Weights of a small transformer language model.
Architecture: RMSNorm before each block, rotary positions, no biases in attention or MLP, tied embeddings, normalized queries and keys.
Training: a variant of Muon for these matrices, 166M tokens, 5054 steps.
MLP neurons of a small language model. Each row is named by its layer, matrix (gate and up: input weights) and neuron, and shows model dimensions 32-223. Each number is 128 + 32 x the weight over its row's rms, rounded and kept within 0 to 255. Numbers have three digits each. A neuron's up and down rows have the sign that makes its largest values positive.
Before each neuron's rows, "fires on" lists the tokens most often at its 100 highest values on Wikipedia text that the model never trained on. A number after a token or word is its count.

fires on: " s" 52, " L" 32, " l" 6
L6.gate366:108111077103105080134056161111149160098145124101123052125201122141069172155191147149136149126147149126052138095119140110084145132150110166090082135130145175170097153128157128134068080181108148110159139174146069097159049113187072108115163142129137102124119106092079153105094109189105144143161142160094123076059089141178118082143135124053131064146130168134126096065122118088159123156079129174102123117097109159077137142129154084111101099169164090111148123105167199102129154128129148176117089177180085106126165153149127118136078127107130112151086157095150135132096132099099129132
L6.up366:196131128074167092091099181152140099082061093076157150122104088179114089130083116093132159176157120140132115130142092116154137126089170165110103152100179088166044133117118153076148128153121107080154125099122129175119177122182106163173133130094127124148102136098102161112072182115157111104135149128139071192017118103101064141158124133151153146173152132109144044175143091175154115155096112144130125174186109101065117111124126108101116136125125099127129153145130171121085064119182085131148178167100169120173127130131143112159143092153151179119140109164141124153104173130154105123

fires on: "," 58, " that" 38, " because" 4
L2.gate299:124138093124195111150120147111086116158167145139119072103142135162146086152072188061121127144127180122058140149087182124107104073144131137181127124097126144080108157089130130128116225144149163098127154103194164127136216127099147114174119127120146154069155142097101142127092158137130167123114147119116152135112126162136152130120105116175147143087149114133105092185123137116136115128167116120089134116090079150112130064145137086112120078143122151094055082195122084083113093140118111166118175159108136167176097172143108139148165089119140146141148139155075141128135075008145160067
L2.up299:133139059088126113186134068104091078146104159095180132122118190185173057091147191095154113083143170122095162131094129124105184128165157118125156090131086176127165124132104092101136130159136105131117144095153091138137166153106177142111126119100135179120134115128092098095143145121185121130098171134086138116122176113135131092095144150157163170114123141155122137150055104153123159152150104169075109117112137134117094118134190068119074162165119140161099128171153104113110093141104082143122152127146089154123081147086126107129197130104187175149130106143091091148070069095138083122

fires on: " pop" 16, "vers" 11, " cult" 11, "ic" 10, "oc" 8, "ric" 7
L2.gate618:110099149119165121089105171157174161068112169173149084103101127095144107163174121157079121160132106092142106129170087142138132144153168157050156109124161055164077202098101166106155152098131112093104120173108139131105123066108170090131152109104118126150126160108145129172152156191093169038128138091137131154127112062104168197160162078116126086136097120103171184126162153082110122117105113116118099139117107102058067110029113150153091162026122112136124102126091161082162123187116105141119082100109087144106135075124073184175104088135172086136117129139145141173088183125094099103
L2.up618:151146070143086077087104167114152124182098106074143138158106130117095065137164128143091124155102153125162078115129141196094158143147114141107130140196147086128176116152085159150133104190134127111118063155163133145074109175125135052098099055121147147110065107144201191141165108107097102161165116133093140115113084141167076113122147116155152113107183144151136117181140127083113148190178153129063130090129076168082150103125174107169127154132069075116055117096161111102105167120107143149154110078121080182151128126071112176132151099164161121106097084150116054181136144140088108110

fires on: " L" 94, " l" 5
L6.gate250:118171062118087127098108199160107123141101127117113069102134155181123077125072153079117118102097151138136171130158157177078169099133159103083167079185136114185073119163132137096132151146146200132091124060079123100156145101092112131140128114138149065156157073078119138110067162106096113064123157089062139112109052122124090117115139181125214145108123147082125119169097188169173132124062086133108145179156092154121116135075123111148074107177094097151161095144107119109127087114138171151087153154170125140146119108174132115149150157121146171053103149168182181162127105066146120072
L6.up250:160161114105068116182102144113116095128105111079150177105170077154078076116129138087191115099179158115150170131100141132039134173115199103078115076138110140185131125138114141135118123182126123138113162107100124071085092133126132159128078176133149127131111099101132138161134102143123128072132149109078053150074146096161154133139111124133128105154112156143078040108098182163124185049130094163118071134135083196144101116079128134167146145167122137086146080094184178066140073133131086149075089092136099102131094074146080122107159093158135138119138085139116127137097153092132125147

fires on: " of" 24, "ed" 11, " took" 11, "aken" 8, "ing" 7, "amed" 6
L6.gate421:114138107144140114106118116153080140094148110147133163188136194146136095162148149119117102183136121121139135133162144177151167144117079138132147074185123139131108175139121151178128101147100117125089136078121101112130076056109097212180144112069137129128181152084174163071154138105102172081161124133085104154096079101088155167140065101134129182098082172072069216027152131156113137137111127090117144100062192120109135116183103133056124150146135122155107079128119173136120093123200136157099133162191164120108143135188114116103091092159099132124095116116148093082120181097179211154
L6.up421:122174162096117156135145164129142185100127112162177112137129108170097122202120094080160185178153093064096100156197129062135120100107166136094103145180127142161065107165064099117117146123110138130163145125112155166099091127192153162117114154029125131143197164058196104113135117097178174165071160100112138134089158140118172106098132040115113092129123191115116150147145139120221167160156114133119129109090120160164079153101180112141151130090110131116100143150172123072097154076167163121082168129101134117129112114123136177087121145092108094112149132197057113134159173127145124125

fires on: " l" 56, " L" 21, " S" 13
L6.gate339:165138125131122158115104129122113170079083074125087072149132158130061135153138183097109110099089158057081094154142179060100132100140089142130170121126123162157120134120136164127069135112109121129115102132139135199151094180123172189177141166113189138135156131118192177162163132159114112102149144145104099129136120129086083137124142129140074097048151169146134145181103130118083148092111088143099069210154108138180105160154114092099163100072141112116113105174160119138139131088149104143170151156209158063160129131125100163099128146124161150111110088177150110151098120083113118190
L6.up339:143122173139174129077121104117098067122107091145153135071107159179118122183161106098148143196167142113102138069136116173164128086110157153140184147108107093134171101159159161135143122211113226116078095078159144123141151119182156106121117113115125101133113083059086141157140161119138135110148112104112109185112168106169181121119105156048131134106126123134177125121134148095114140149120061124131136134162094085098179181097141135155137075129051089115182161141167160141081136065127132148136205115153126148136154132114146209121140107127162103015132112144092175165090083134114127104

fires on: " W" 50, " Wh" 9, " M" 5, " rec" 4
L6.gate154:125166089150099096120131189088140174186161143138135116108131119087102153109129154145115110111152109200181159132097159154134115115141177141110184084136093114119108096135161153082205137148175123117161168130098164086128145102169146160077145164129088059144115135115166127107103155144068127019149113114138114111059102128159174166095152128128121133153062135139147124096122118073070134110125105165127136126119076090092149152170132098151090155104124103059171077103074146095150147134138126134118125160077129084151116128148120168107184081096154127132176146142123147085118131133138179150
L6.up154:116074102165079098130168132084107129077167094129111155162107188158130107128088173153117119158145104150138151147150092112129062146119173167093121095129086082105152086102221121128088095081126186165131172130087070124119096086122114130127104104085134102126096140105103121157194134136150153114108093076059124118156106135101129174100131121104165116135117129173174092088119131150095087139113175142185163124154171156140121141115130069134128189184173080147125121132111087134119043116138108125177093086063064094117131137133156176137162100087117107141181090111126084135106159130184145122

fires on: " cont" 59, " inter" 18, " arr" 10, " a" 4
L2.gate6:140085109188120061149138112099164067208154122139150114112121115130122138140157071092137105150115140123102168043130122124076071113101096161098096141152101143143151120191167150168138115144120102129141056145090166147119140108119143184094205171117127084154165170107196081131112158089116160072148145158125147114106118125148200091136107153066111130104118168135124106139105113138085097150086093138150107206116108147126113101104140164101155139030068129128114172083117127109137175117111123129155119114141127117078160154144196075116137064096179113126101115184094068132101078114147157168
L2.up6:139173130055105150128082146068066146133121108157098106136111135126150121049067120119085170117097127138108149124149109177144108124134142139101171115131116155118125106174123113140199081141072153089150122158149077100135097114120158133141132135150120085141166156117136131131156124159100156155152185156121218204074177120094189156104113156167141152166151136113160103126101101106140161133187138113166152096077097184170148128166093147109121100156124152086078132156181113105098170097118088176156111167130135080127145123144155093110129104083076166094173169190156101126126104143162060172

fires on: "ric" 15, "ast" 14, "ed" 10, "ist" 7, "ular" 5
L2.gate122:145110102163095083114169133138113126096092102119171138098138188163140107133114082195115142099104113167184110140132149135162112132119097090198131071119117169120113086137133010087091121091137077145162092064132126135113128143117103151109142098096159181081082141162109094145091138166111163114161147105123201195166152172160094085169117124173157114154093132097103157122144155108087168133100127129137106113154098112102096142150199160195121136126152229164151154109093167108152096150121171157065177115083063123163156119173090126120126101157152114174136178100130113152108194152109163154
L2.up122:090152092123099127114050144121142138127097113072127177144090129115141105076145110110190136188117126133097134134175135229120081162141145153140142101152141086188114067102163031131112093122143061096150105125069080098092142145132123186120141060151153080070156111174133151095213175136138124082149067106117141167200116156098105137155132111096138082168145166138161113165122122074143100166122103162157125125158128206153075156139124126150109084125076172128128129141137140102176122106130140067119126126134110108107121132070098117158124145185131146167166092106134109113154119115110116153

fires on: " of" 48, "ed" 19, ":" 10, "er" 6, "em" 4
L2.gate30:071114076122168169100105175139128129103191160116195110133155108125100109127127085129106100156131126077115084090096110143092139156133160144133185146151181081140128110096109105154101178121135127185175155091125088109210102084137118160153128118106110057146182128113135121122068098142103162107151119116079083207121180103170092116091138089108083056128173130122107155143119142099167066156186102116144132139127124059103161148108096096141140116087124124093155152166137190139154147141136118157104147230155144130082083104121147074123136084053124096103128153112126161135169142114140183149
L2.up30:135110141151060119116142140167063086112143132149129120156089100192133139142164048113119170106113119089141120100089159129184134087128194133185157136189111162097143153117105116122124111139168114177159141109123156108137111114150115114134125143132142115102112128138106130149024134129153087183123125126087074095081146158134187090111090127037073172156161162156197156210125129125156083127142132093098074155112175109148117161124108133159116115137126130116104112144199136051124140167122173117108123170134125084124078134096114131123125164175141101159103116133139093109115074109122139128

fires on: " where" 37, "," 20, " when" 15, " which" 12, " that" 4
L2.gate159:156094087135145103169061094130098160113196184107119058088120081145129153112055157148132137137167129130088137077146111107142121131100131105174078154167096172108120146106188132107160096067163132130108124159162110125124136116090144123106123113127139149097154116103117148163089108127142143123175199093125114154119107109136063172128121119154181166077180142112109158124154148107109169156094162105122083120115097113134165079147124118155086149075115126100044092103163076200153077131083157174117180157173106175142097122142133087174109119145124130151198063159130163140151110063190141136
L2.up159:079120148113135115172158138132119159129175134078135102132096095071157118160108093097102151101141144103146103085119168189170155082120086163123112173129139114138092159182126135127082134112083128121120143085134102082098136171100158097147157099146113147105145073115076108114110079157075194101190152158131155132180146110075173173141126095146155169104109114146137150159103134069080082162139156105093118135152127096150120034153127122096068091128123114137093087143161140119151171095103146130105070157151168142155092056067110141170157136141220189127141044065145089149114110099141138100

fires on: " l" 33, " L" 15, "l" 6, " conc" 4
L6.gate333:075120143168108123124055145128128137157174144128161132151097086054150061104130154099105169100092158104104152086137106132106197111134159158090122206157089139162107131115158092077141174133154138116173123120092162125127098132171163074129127147158148068236119126112117115138097130167171128124153124132089139103145125169174115055134104151119116173095138137062158162060156121117128140136117150192168149119140107138076144141154095105174132068155104134114160134120165120116092169155145069142151147133111119084116182052106197144072185111123164088069156057078165124103119121106144119152
L6.up333:172114143114127129114142128110086125184113112119092098113052119097089140141145172138128155142142134084114152129139172158196083086100145094130149144128215145179132140100153155105129164154146157036179106188149102127036098140169115172153105110163127082114060149097155162178120184142146075128145139094143138097108094185121155148171140108114100139096117169141145175093172122165176100134136077184139121155184118156163105115114099160166120118076119111131170094157225144115061189185154130143126168133179174183115108121125155133140095159077181099095140107151158119108128181131134144108

fires on: " Is" 15, "l" 12, "iel" 9, "el" 7, "ar" 7, "os" 5
L2.gate700:169179074082152090119137081168112102130097173115144082092087078130126093155143113124085085143198148103064128154071191187104123184131107085136118131092138136158160110160095141151140164156091126143155147182192098123113100069100169081092138131134180115163175133135133161174120118156127134106201113109171107179088139133135130132174084158137101127104138130110113095144138163088115156156127145167105118155106009120177140154160072081184143153136131112170150107105097067130126109108093148105115157157159135165149136104102149145082112056066176095141107098120130149100087175099164135127
L2.up700:086108113092128114140138092112102152082183072140163158141099131149203096120084069109128146106154211167120086142102084108187157137041078145091126142149137129131079100129169118093159126100164113117120121232102152147139121131157121120134097109126151173161115139086181144142115100121170113110103092109155134140144126115149146176136167105115106163176127152186163107098160176068085159136098140179114158198125109137142104174151102138092130133103085152105160147117116112118118114151155101093139171144170152085162149090153126117140136076106131086152118134135109159083112078098165112147

fires on: " or" 53, " and" 24, "ic" 8, "ric" 6, "ed" 4
L2.gate308:143169132140113136133131134164103152092092152095176124114127115151134146118143082154155083040146119194158135105155094144107096116173163132139098160162075169122077155066096129126116061133119175112126084130094150178183149084117141182124171131123101140071124169119101120132173128127177129158181133144093123116146118125160146137169117066173142137141133075111179143143117193121090198091120145163138142134148064165121053117125108111093109146079163122108117145105174149048013147129113102119141081164074094097139146090111174139066109079169144161136075118120091109146125168095061158108
L2.up308:107149050110074130105111128106091075096150160124120139075116078114125110039154153162152095110088200150139089101172137177113134068146096108100115177157120089151088124165089160120120091114115153104077128095104172117145101125138095204103158092147103124123083142160101137144133156104109081117113129179116103133138088164139146091152154081098027143087150128140208091178146142107152125165158067146127171161150118126096101116131099134116156124096066150132043135114171168102158190124188174149087131130155128090157123094041151168086143151090127132103104098088071138135102069100093097151

fires on: "ron" 11, "ann" 10, "an" 10, "e" 9, "ild" 8, "ree" 8
L2.gate375:072151111117141113160172163147053118116083150140151100183118163186126173164161097136132158148121130076118103145138104107137115161164084151143119063104153144144112101131153136049112148067114168092067140155201144102174118145167116169112114102154115098113137165154113147092159174025154134116125143162152128154126094118142071187142093145112100153157127152071066131132118087126128129115142143090145109149157116148167134094150163139165101110142116095089110148150163135104170205106040166178124143184099100114053148154156123163108131133180143077109150119145134119100100104092120191131
L2.up375:132119173162074134100109101135125143148157084101054143100128142119187122115138141117126152145045085136148113110176091129026127157116065118116142032145118130153147131139174142140157147137117166097124091176149229113149146089089180193074130111152125120125133134176139178129091122141107135161081112110145157110082134129117142081086075152151180108089187106091103157169123093132169096170118071177099117121130156119161116126083092108094152132164134119182119136101120120144081124098160142155111190183074104101097130150176108140090117164131177119131141139170169112116080157106137161139